Weights of a small GPT-style language model, trained from scratch on English Wikipedia: rotary positions.
MLP neurons of a small language model. Each row is named by its layer, matrix (gate and up: input weights; down: output weights) and neuron, and shows model dimensions 32-127. Each number is 128 + 32 x the weight over its row's rms, rounded and kept within 0 to 255. Numbers have three digits each. A neuron's up and down rows have the sign that makes its largest values positive.
A block is one neuron, or neurons of one layer that tend to fire together. Before each block is what it responds to, as a language model described it from the Wikipedia text at the highest values.

Fires on the first digit of day or year in birth and life dates in biography openings, e.g. born 7 October, born August 9, 1999, and on word-internal fragments of spelled-out words.
L4.gate543:104099144147146081139151099064126120098125155156103132131116155215142107126179063068113101152108152089158185161177110124105027152149131063100106141138169169098096180123164179104132126130180149132096144145125105147121120172126144136155178170135147144113155147142111135127164107078088100107
L4.up543:068170131141100094084094114095179119169098159056197111153128108172168108098125145088079190093153139126123156140095091126179133140138175159127181107191115158086101138090141158068255084128067136118107106139176071137147131131143138094154148127095156137141088141116153120133143184110154121159
L4.down543:133180126204093175211112047176115101040140092168146150070169165122150057125176184131107162165098154122119118148113094091128118169169147138094155118135165123053166074122130144082151115147192136146136155077156099103057151137104118147132161111146141192106122152149134127162098155112108083130
L4.gate720:127080153123148162124132123164146133106129195124113117068118082069142134128129082109131116185147171089096126107102134167122140067152098146132097140119119150189142109106097135129164087112135151185081151111107152092167118182101117119130163131177059162135151071085114084160115129163163134203
L4.up720:150114187124110167111096158103108086084168100141151091178130135200125138185048103137133141086124200110103137093124139119098081103153128142135096121130142162155171083120166108123158114155103141113136156193137143120167140126117147065113147065113194069142113164085082123124102105123066146150
L4.down720:106129133137130138100103164143146111162117151124147164166118084167180149161102102092134183149192133137095146134173165164151146181132098156119120171137137121118141110128149113076103121093124127116164151157087091168102145126108076190074125144082138105163164069089071116145149135092070158133
L4.gate748:067141103166167147130123166070129128120125156108134138077100145180123126111129126138123056051069138164064119138138092148135084126089153212112077122140107105091129150162114073156118121171066180135150158108124119116169061170141138152142123164090075147114118073126138174113107109176137142084
L4.up748:136091095118113118130166099158140119089079148124187187176126130126180148111111105111075140109187135112110100128146159177087142121131134151118128143125110135135142117111097131143166135120123088058178181136130107109152114091201123151213128120097087090128099131138193171112083142090094141088
L4.down748:127178165120084110159152112165133115109104052193111125185143142114161133101116104121195156081113136123211121096186103167137148100121190145100147147117094075115076092092110111118132086115108128139118090068135151142135156164131160081147114098143115182147092094183127148127113085202117129148
L4.gate806:171137156164171142127171091145101161073167096153115123116121072154147108109095109179156137184111191063085109149073135174157154054174143144189152178181136137143165138125149153143170037119141101143087132150102137086151113156116140087105127107120091132084156145156150189121079138157089113092
L4.up806:142083093108121053118126052148157171117125141146137113132102157086161111124081129118154194183137151118109168110127023158124078152094143098152057081088105191148136121141140100132176106163163115141132121149162191157124064126112068176124110139159193136161093095126125105118074120203144175166
L4.down806:115118075111040086142108154141118150095133097176059173167077157183097069072152137115109097077126110135113163154134148132163170083033124185108202141092112147123092138155113105127124088149129124154165096091119123174149093125152134087180116121127100111166088158112138107142171134089137088091

Fires on the first word of a modifier chain right after an article or adjective, before a head noun: all (all-time, allergen), non (non-stop), most (most famous), and/or between adjectives, to in day-to-day.
L4.gate648:088106139096131109137160052137123117163111142157130112126159090083207169149117130133150113089086115089122119107191116109148095138118137151145160102098140115114149127168163121185137190153028156128143107085168158146109142130113072101118144138055072087137139185118065104131154101124133161184
L4.up648:097101121128151135106142161194116106098165112068047182141071111096136107157101134115115173158181131089064095115081113136155154137144075164175100134121146157129183191167093076110089087112177069075119168039157130112136138155109123079187112167114148152054146086132098153120104150126139158158
L4.down648:135148144139124192120146178039091141079156160152110114097226075158151146130123157133120115142132105122157144055068127108130116140143113104124145152151132150079131100107117134110123127119177167163138136112160149098118098078153116156101101118068149114130126111118144135126124118131156048138
L4.gate865:156178094085122087139071094131099176129136128123100200125074117150167097123128176129155118135160139167160082119136102111198088101124128134105154130091145093162150193155105135119152181143148154089127137156136145106103090153123121109098090151118126169168120158128092137136176154143175192144
L4.up865:182153128156175064124166128119097131128138103173131175155177135120104139141119093141170146125148138111148089136093166088189116090134128067179138092112140126116152202134097110122145144140168137154156137152133106120163178189151088212056100141184054143106131121095147115193225079155168159120
L4.down865:079112150139018150162117145130143104153145163077165159114122087167169096116132171129112022128085125124163141136109138128168101153162188144094131129144067146138078083115135147126102145163087141226044084148107123170107130140113059120139134123170095126125084143158099119143117125150135098122
L4.gate971:126108117090112114075078158048149110124141143171138084093117121061135154149124162083130079103072159108157099097142090142164158122088119129109121069121081132080140129096102158145099149110125144144100147122167141147132139102140139123067115109097112138130131125158100134149146103137198178132
L4.up971:102075139159091152168112152098089100154158108129126152109100155108128129130158151109117098178199134051180124097126095101164112117139153100126125094158057165164140190138155088118082111077150153124108135099119084118137120083123069153096103093083146140147155157155067102128151104142162129122
L4.down971:143095148090125125081130073083128143103159142151116128072094113107095123153136141127078112200120189079162114108126087108130152149127108123106044081099088174176083152103145110134149139136117103168085104110199101152136119172091144140154089111164141155140107156164120167170140121151170157095
L4.gate980:102120111133108127114146169123131142151121161098169150134191163091167116118145169128135101149130136126153116132112120161126061106084180155121134130111078127175183138132125127103127185110114134154112134142091120156126142189118154093065146186076176193182123097117091134113145094119150149077
L4.up980:170095144099094188141189141131091162090091128130180151156144147109105109212138175105138133151127151132110167150069123133149143108064103096176169181161168190080151115157096175127101125093175161154159108096151131145160128098148098130111090108102104165121131145120140115183095155127206049128
L4.down980:079131127140146108127093131087108093135121200136174099093083168093135095146140124161160081147088133129129068157116109092166153164151122153114095088106140151133142125109138094069115132135128160170129138179106194152135087149132110126063117166146118166142103092134116091135161069128137144120

Intensifiers and adverb endings just before an adjective, like most, particularly, somewhat, -ly in highly or deliciously, plus and between adjectives.
L6.gate471:100157106155115140074152120167102131141055159151098122145136174151153097171135175077149065120216140086091133088106082202124080092146189183155095094132096159113132183136094106128136150121093134136190076164128119151112199192101112116111112081110143126109130178121090074140095085134170095132
L6.up471:130123125119098133115207153074067146103115161151141104136101146084082153100182158123152133111176212088084153098145072102103066111148119165153137154193104172124133140133139129134174126071098083151113140055172148170081167160132112114120101139109109157078138142124127160133144121095111136165
L6.down471:161181159088141186167142156099116088152174124098125090080151156150205119089167061112107143130099080137161097113108120131151161122149115094117135100097130140126096173149053127094087121192145099167120109153102119171125111180069113188118076103132163178149116104114128136110218095189161095065

First digit of a four-digit year, especially after a day and month in birth or event dates, e.g. 26 November 1991, August 2, 2014.
L6.gate430:144132162075117135117171106104174064103099119161122186103107144132178125140159125119118125076151129085096099170106174120107155131118117157114207181162081129066131127152138115101153142170091112110141107136123129150151126127099116077077148132129149128149152134124148073172169148029108175174
L6.up430:139181115031090087121164125177129107144127129151119104122093089099069120092122143053172170093140148113133121145103120153128142147129155125168120133143110096114131144161040137091118139139152133110110067180127089176111077192121118129165135109148075127087119162128100126133149134150116189116
L6.down430:120133172172111112088151123180179055131127074119132144177143168134165128152126212168106135141129127081119085071108125054157131149182105139149121158098153143121126114139107171132131098164153139106160130085087112111093171146105155099134107141119163101163149137134187120150140151146146093144

Generic head nouns after "the" that refer back to an entity already named in the text, e.g. the company, the game, the area, the band.
L3.gate325:118146132112107168127093124163109113176109129118100165110099170081152136084153193135113043143121104190117176114158129095196101158121117074101113190099112076160095093112156131127155195087133142182059109158149131112106098133138102098124184157107150085115105143186168137092121104082123181169
L3.up325:088093155068147141112117143105131128146166169163130155071101121113107182064114160083151052197101123207124102117083151145100151135139143110110138163143126119151087102085194123128123180136154125156138147128159123146120110095112168043104186097084103081128125098172134182155171152120150188136
L3.down325:106159178161132117162192141166189123107116132162104121153153167092231104107178099173130081109200129095187109165103139099095156183127141111120042114113153133127062161120110150157126149110156093115103164103196163060145167075108106106136145091188154141153152112140123131151120100125121161104
L3.gate429:107153151115157123155071159115121100140159130147155106103143117162133132062112186104180078073130140161156138116134128132101082103155122164128116155168173081122066146144179110072192188118136140121170162119113125091122136120127135085161100185103167058150149121208121116131167193102168114169
L3.up429:206127080142160126136073136130100131167167163130090110097136182090218101082186077103100116126098171172139099149186155158161138152104125146108122123141094084132175124159117158205104116118128115112123174098148032078124065107145105118089082119159177115118143162162191187072129130181116107120
L3.down429:117147156119110154108115096088165138132136090158123132155116125095134128067165073050062108130169127128217121079157123143065081110075138071108151129116127128188096117125085153146114143120041100123071120133147141107174089092133122112120171134126089133117126184104163118144122124161149136142
L3.gate524:143159147122093154133106113116158087129148121129084163159094089080119134171123127094094073114082099191149128202082145088144175134081123146093197176177106138113122095148082139156153140075057112136160150087124129143150095112091135094072170131115138151119145105103153135093175126066086126129
L3.up524:085084071152135135109126103135166107134183131098177189169137173110104098129141123101160096150162080166134161123164109119142135132182156130081088133141053087097099092170146166167100097148115086158126107125121162122170132193112095139091136190201149111123101123142131167141219116120160082163
L3.down524:187163083127119130168076107113064071122104091099155136103100123108112147168135129115139116187114126145098141154108124192121112133099181133114215151105164116164096156131097101096076092147100079167091160152163104117127148148160114089092097063121129079099161113174138103111120163131098149119
L3.gate548:122043099153067187099108116189101136162208179120164215158145123107170128119100143118206109173157107084102115120112128133111117148123167048131094131128136112121128163112135125196083134125143142126137067136120094128142093154107085106141077213122145111136111142089132110111169172144136165111
L3.up548:105149130103089177091112149147131143171079128103108127133202063150074152040182137068135134126139114087091099163157145116092122089153143115061118125174112147104122167126085136086148172121108177080096110132098122144106122104144199113123154098102161138100106136096102144155116151101170065111
L3.down548:138096080151145110096133151095098130127168142148107105121106170123109069140116074144143143124114132150153139116099136142077186189105129082130114117074166124139119168096141098153067148088165099167165088157171205178059078122143155103131082184161111071124113092153165058157119165224117117210

Digits of a year written after a day and month, plus the space before it, as in born 26 July 1981 or August 9, 1994, mostly in biographies.
L3.gate378:142126125152128089145151125127177133106111095174114102154095129095171154081139159165149120150078124092108150069102086159103162121084154133127165134123052117114108144148113148147140138074137136089105127092114115119128101168149127111199185070125138188111094074131173127100091114075047166105
L3.up378:081095104147085141116139127127094132144114133147052097081122145141056132101118099134127180124071143126196106145107178178105101109093123113173056141146076100161122081126168131102113115136152137139122063163119172112119129106085174118130157152112121110105118144140147153114107126098136063114
L3.down378:155178195129144100130082123112139111096112188189170165185117123096177136073131176141155131145117115095135156163151099171139186159123155138107153137124127102152145070150156093145070086121106126132155174113092147150224135179094123144139152109128125185148101165143104101133140132125167090124
L3.gate516:144072134079120166127148117137156151084175134131084135110119131164124186123196107133107141128128127108111142112115104091084147150085073116140117143198090143089098155133136167130138071081195120181111161146071160114101109151098114118151116121191132068166113147111111164025146103171102065149
L3.up516:122174172087102126211135122100151122100126139119138103138128095130163136141127130175139154168063096073095164101161134113162142144106140128132100154144154144159065113158178158133128072101077149201122083150121146090137150147159162137142148138140165180171092080083153181122086191200131156128
L3.down516:087068164087088164116139076147189097122091138130102092173150129054129169148150130121126164148111186143159135121147177111099105152127078150140159125118102158158129116134101168135114081099141088135129111119132091109118109144051185171162131054143041119185130172121133072068123121117127154145
L3.gate975:113108112150092097131164121167099120127142123108060086143154078107134133085104117131142123109116201088126143184110125098055098128106116133116209141130161156101104081162110136133141078049137112047108146144103131127098135123110185183156108136091136145109116126079163140118130178084151148173
L3.up975:096096111143127107125151163125147145094134120163132097149124130091095066097152136119079067180091126116136095161107100160108122095161185104138163151133130112110126121096154100150163108133160113122109158095175173141132135118109081138083126203101169132056119140086118071085111100104085156099
L3.down975:111147145115170116148170111155150162125090139154139101122156173120193141136152127119100064027133161094119112082126116174131152087178159091151176163139174126117149111174144149111128099112186151090147100130110068160138157133082095101130189154150161170181106143110118115135143154141139158102
L3.gate994:132135162176097134127105098048110146107147164135078150161110073122105165153128115140126083188092145113150129091148147117149099063070169077126128165198098133144105134112188150145104060168103101135063116121146164137104147159117139112113132133134111140161109135188091104127117150103097096125
L3.up994:071121127139147128141139169117123161105132138197079130135122119112145114027064106116125144128086126117133087103112150124086099111117097169144131132086177123215116140145141143113099143103146124141146094114177139144063089116111114134153217140119124112145142218098142095084130187152109118115
L3.down994:149133096175180146072109100088102114096116077099158138136125131178125146154119138120088134163185125078129107084136102146164171158131136131136130080222083138136083156145142089084171146129146104156093164110160106162103103151096159135146144115066143129129115162134135168057140117185137105142

Leading digits of multi-digit numbers such as years, times, counts and table stats (2 in 2019, 4 in 400, 4:32); also began, not, of, on.
L6.gate946:118181132121091145113086098117172140100114144129102176148058133143151097123123128115196078133114080109170184128167109171121177128128064112129084149122156164112045141158118116142101155109122135129122137169144128106103125168115155187142109152134071173111129091146174186182118086144122101118
L6.up946:095086112113113143111084122132155154149110078117130128157130131175146107116142115113097137098182150102220106112207120102119115094144170101222147188130159099132122147134160137164144115111150112136163109115130197111110118114146121087095146148091105158100131107089113151173165146171052072112
L6.down946:190167123103143086103060147103121135116142112122153143126116169129118161111110161110122131158085067143133167147092121093186169119097139086143110167163140135125160128090108169082107122154211147102189121166154093190105107173118134160108112112165089145072116156160115127093100105128117076161

Single digits inside long numbers such as ISBNs, register IDs and year ranges (e.g., 978-0-330-31482-4, 1958–62, 2020–21), plus quantity words before numbers, like almost, over, some.
L4.gate115:122134150137146090090101143177143161117191122175089116076097130111156161100156106133153132150195124046060094161161157113121157116150131088109160110196072110117058131155120170136113104109094085068166133104125171209147095121138152123038134117129101168105159094143099149110178133159096131114
L4.up115:196160140137135052081129107177149085129123095108105109157167104135154157136137147093150158120115176087101119113163064119084170049103130219129159162110155177117154144086071164155107078141112116103151098110075140101109057097096140183141171116117158121124122153114119161163139082130128117159
L4.down115:130069104140105127122110096167097184152144222071099151159119134148118066092156159105086118096124116150118120138118148120118100171140168121094084130135121044150197142144145224205141173121143146113117143089153108100114121127112164154102103121131165102120106125166079108150089121160089163116
L4.gate146:057148164174195089074145120084149114127147180177153081140142109098122104105108145136101117119124142154089097140143132075186112037120111156133103128088159144144142101125054130120149167090126110106151112140112097065120125195088119129148138155169133171086133116069130135186136131124226109135
L4.up146:105099178128089133129137133085104110107085075191120140150103131187120122116145089102086078119118172158137107136079151108146137137158097136060109145167047093153068118217093125140146148133181129150097096082169127150157116115087124177132177157115112141111127153096044175166142166169126089160
L4.down146:059089113122158127119149118159082151130104216155133116184084163093112091137137068109153130138162106134111128120140112139164130085153158142132149109162108096078076158202167104115137111189114143151165152116170145109125130134054127167132140096183122071075104144098159177110129171165104137126
L4.gate600:053137144113131148066149155126136093083125141100135140088082143162081087023109146165079184125139077155124123134109127119200146111102172101175124174115132164147109109158106154141147103110161166126147095102119147118149141128138063122112171126175114148134177148126131204175117104132105077158
L4.up600:136085117115107137149143148183153109133145149174125137092091097115169043095111100124135170153111114114139194145143111105158080138125147124070086104092189057126072139103104149125028159157157152163164124128150125111128120097127171163103164122085140166103122097132160120148119097103146080165
L4.down600:124139085078152104089131124160137093151107104187160106099099079155100184148171123144145151135146159150117135111099107151113086139140135122145126062132117104178122143136094137150144121146102139108121115088078111146118117107114162158123162150099149141151106134121150088076114103154093150120
L4.gate902:113110097076087079180149093166115175101111125161158129107144137091116140133152160098109188108194175087118132173159115132141144080147150114133101110141106155182136064145174129119139152165080114115113091117023119138086142171164136147099156156122116072134132157116110148176114150139139116143
L4.up902:152150132127113166100143135115140152135162133104131121115107107106115154115100137116121068115103095130143158074071104095095131127113089135183112097094115105049173105087152105164160122079068109109111139159138123175116183111154139140129078097130111132124161106166184136122136169209153108147
L4.down902:103138129107157066093165110116155110118133161102129155074150122112125074055152111106115099148087181148205183085116083110167133127176120123156175138079120134096136171107120091141100163085146122145170148130096085119105123173175145105179126099172203118096121078139173169109116089139086092128

Final token of an abstract or mass noun after "the", heading a complement phrase with of or that: influence, importance, amount, fact.
L6.gate317:107112133193141099202218158081151160201131164171144100145145143121071149106145061145087149142173176129105094135139106130117094121092084094113103112160192158087106086117088077140140143144126136106176164079145110117100102147137082153103133133154135121203078151096085148149118155138121081122
L6.up317:080109126114129073127134134142127116165127148131124119143163116133183138127135148144063122112204143115084106127145104111099086078174134078088128058123110109125106154182152132181101121101129115115094108078111149086099105064101133049109121199160111111160094166107091120108140141107182130122
L6.down317:125120171099146158088131130133091109175089177068091121111140136136137161060118094158170170107144112165178151167121109183138145093086168127067153109190110110151127200133108105137159117137135116109114128100202142137136143118114139165124192079149141140141068116105110108143111098130131152135

Abstract or relational nouns right after "the" that usually take an "of" phrase, such as basis, form, importance, functions, purposes.
L4.gate184:101079170077178083157172073115119211095129139126089183097165074198157226150122078131135151054174100103155138053145124144112153122105127145119105121135120117072097130155142119168145125084133125154151140104123225093124096109112105154192183113099138103104157155119109182173081126151169132139
L4.up184:067138092083161110179128173144175119133102134095146125124105117118125147125132105188129112131096088176152126112084142183133126139100190146139083143129142103167142123141153166063144200068124171134162115074099141141174133151156046126114188124138120168112156131138118118181130158122191102099
L4.down184:098066094141210085105159128111079184195102167124141168157162141108130147147089079023130204109165153143158147140152160114188081155072110106101125167050140182155088162171108101169145136120155158161110121145162154137117137128153116122142144128083115072147119107140176172147104150149142141089
L4.gate401:163073110105045093138044173136067143086128156184108120111106159161149113079130116081133153123176120127123143124123125146113086059093150085130114097180127125112138078179143079164093156144172112106119111103087156069140173172098086079158085137212105088166098110152135134070133158172185154161
L4.up401:111074092099188139126117081159111143067113142150117117094098115197128109105155146126074167082186153118167106080150090133134119083110160115125155071152146127112116149162161119115129146146119084159118141164143172135135143121124095170133152104163143111129096138113104205186124116114127131198
L4.down401:105158159109167170147138141136151133108131130127106077125131106111122132174070129169135214073190165110134105183163111117174092100118147119150197123148147113102141117144166110134155108168145123098132105126176154088082131114107149183178167123103099101108139166143151092184066142134125122168
L4.gate734:132144090147141127129133105125042082150084131135168185142180091131145137081148136143148119114115135138066141180122136219148146179135111098097114091172121136090117118111114111127102156154089123151180188135099081199107164128201078156153085129095170086090068151143156052113163143170143131143
L4.up734:177097173080093136105090176126189131121143164171112104127180107132090160108167175117105152137129164129076157131138153133094137087116170137138102104097125126116138083119150140159181163186152070098120113141128120155074093098101118172151104185158130118113150047122137124171131150133116127097
L4.down734:102128075152176115210151075176106120116086180125107155175109143126111111091134167107144108113107149148221124140127072172138114121159035143187146093084088176146148142115145141154147103158095085120132193100116125110199125119140105161141167155101119139135127139171162123155136115183134094105
L4.gate814:112112147195095141128135173118117187137116159148159074088167143080057107168193069158173147197192075153141075174150159119107117145095116103112097137150096106088093146201073108176115189111165111107100142065103136114106133146127066095116100169183106139152119123142096111105152160117160125138
L4.up814:129142109137086115151180158140118141098151079083128123118067090147105140105090113116119082115166125131106153138183156161073129134125078172172090103100061091127123061148096151168121121114138142190098183076133147057161131133116045092116130124165141156157113125113087114155142147125126152147
L4.down814:181127120166095157129070154100133096143129103191145048125138105140121122157159101113115148136169151139143150118116094181081101138131087042121142173165164106107094152169104109159079127111123150124122172122144114152146161079150158112076120077120102083101112179182151113090112130113109116116

The third or last digit of multi-digit numbers, mostly table cells in election results and sports statistics (410, 3,410, 326), plus odd foreign-word pieces.
L3.gate0:154103103059143083110163068117162111147131092194110137142114125130119174125114100133125150165120072169076114083166083118131164175136106159155159167164140154101121129146099172066137124137139092167173111120075119116083131200128097105143142098184157156129152117134142157129109175145109114103
L3.up0:107126062080133151063114119116103089115132126096073123140076153080131183110068140106113132098094177187091128172113172177105104135090189065075134169046143130128159132132140098115121130076172096137125122090127170103068154172180130119118140127115149107132095176080107148160179136094086096089
L3.down0:162107049152147142066080146109094137107109153162104096148149178127102138139107141193105090168149103163106191135124143088078148122123173070132137148165089102165122124217126129083216056087076147101110092093108070107130129111095152093142128131123129108063092077128183137145130146099143118078
L3.gate331:126174119135171141139150126144158095101080128132141132121137116128134154159116101110125173148161101152081105128130110069100116126062138125115125098137129055129118119131140144134139128124111138173137098134098114110067097153160177138109199127135117140128132131122093150111128127141142107150
L3.up331:168121115131063139185125108121145151110135155113145150171146175104134131112086144130153093096122090136247135088121144108112131110112084153114125150135151133134215138183139144147124113120099114107082101097128083133112112180151088160125127144171142125107105138056127146156140154119097144136
L3.down331:145133161144154142107146084095125099134149143130062142100132115113107058101069150073135125093129158122093150116150141121159081086142160144072122112133099195133107144168142174145064121120075138111110158102080146101141064146095123163083118125120123102071134151160121176160136124146109123112
L3.gate698:078119129108094090101130106104131147139070107090130167098084118197079074112082126102135198175074126110137070126096054121159100083133040161147129096135132176088121121124100139145147133065177140124103131165099147138116097171091127119085143081130135126135103150158103155170131092106114144144
L3.up698:132115054103168106133070128111043182074142149152172132144136084133123171140139103086124150143142126125095167111175117134143082132103116102172133118191142070176102172171140173041087132102133116114108132154105147170123137182123128111087114110129168173142077172117113179128096174145058145156
L3.down698:112122151106021143090121135148147121144127117135083126121145194143195136132126142102100126103142164142111120146100127140162109187157126108155081175120116146138098115086155101155100153143111130094072103139137181131110069206095100108155127172099137069122198065153146147096102109175099095115
L3.gate951:106110143162182124107096102101146151154123095096166106070123126123137130069084136124108150167100128131159150115143168119073159147119090120095102165100136086160108146147164090142125082155106146120125059092105156134130135233117127107112246177159149121165093160144090105203111122149136182123
L3.up951:127120103121162146136118139078165122079140120145145128149177062153186136073101116088143122135116086195072111071121103109112097150145106148110069105080071129100115110173153132137096111163106149118065144145092144075114158122159196168113117141165142180124094116159090168167129108150082123147
L3.down951:136118121092099120100137144164152140137128159196075086121068162132141144092151141114111116166078100164120165084138164167128121117142140115112168118173137123106142140141136125117112101089084126117144148101114108134139056139068105135139174154124093131091158093077138158129145164132077150178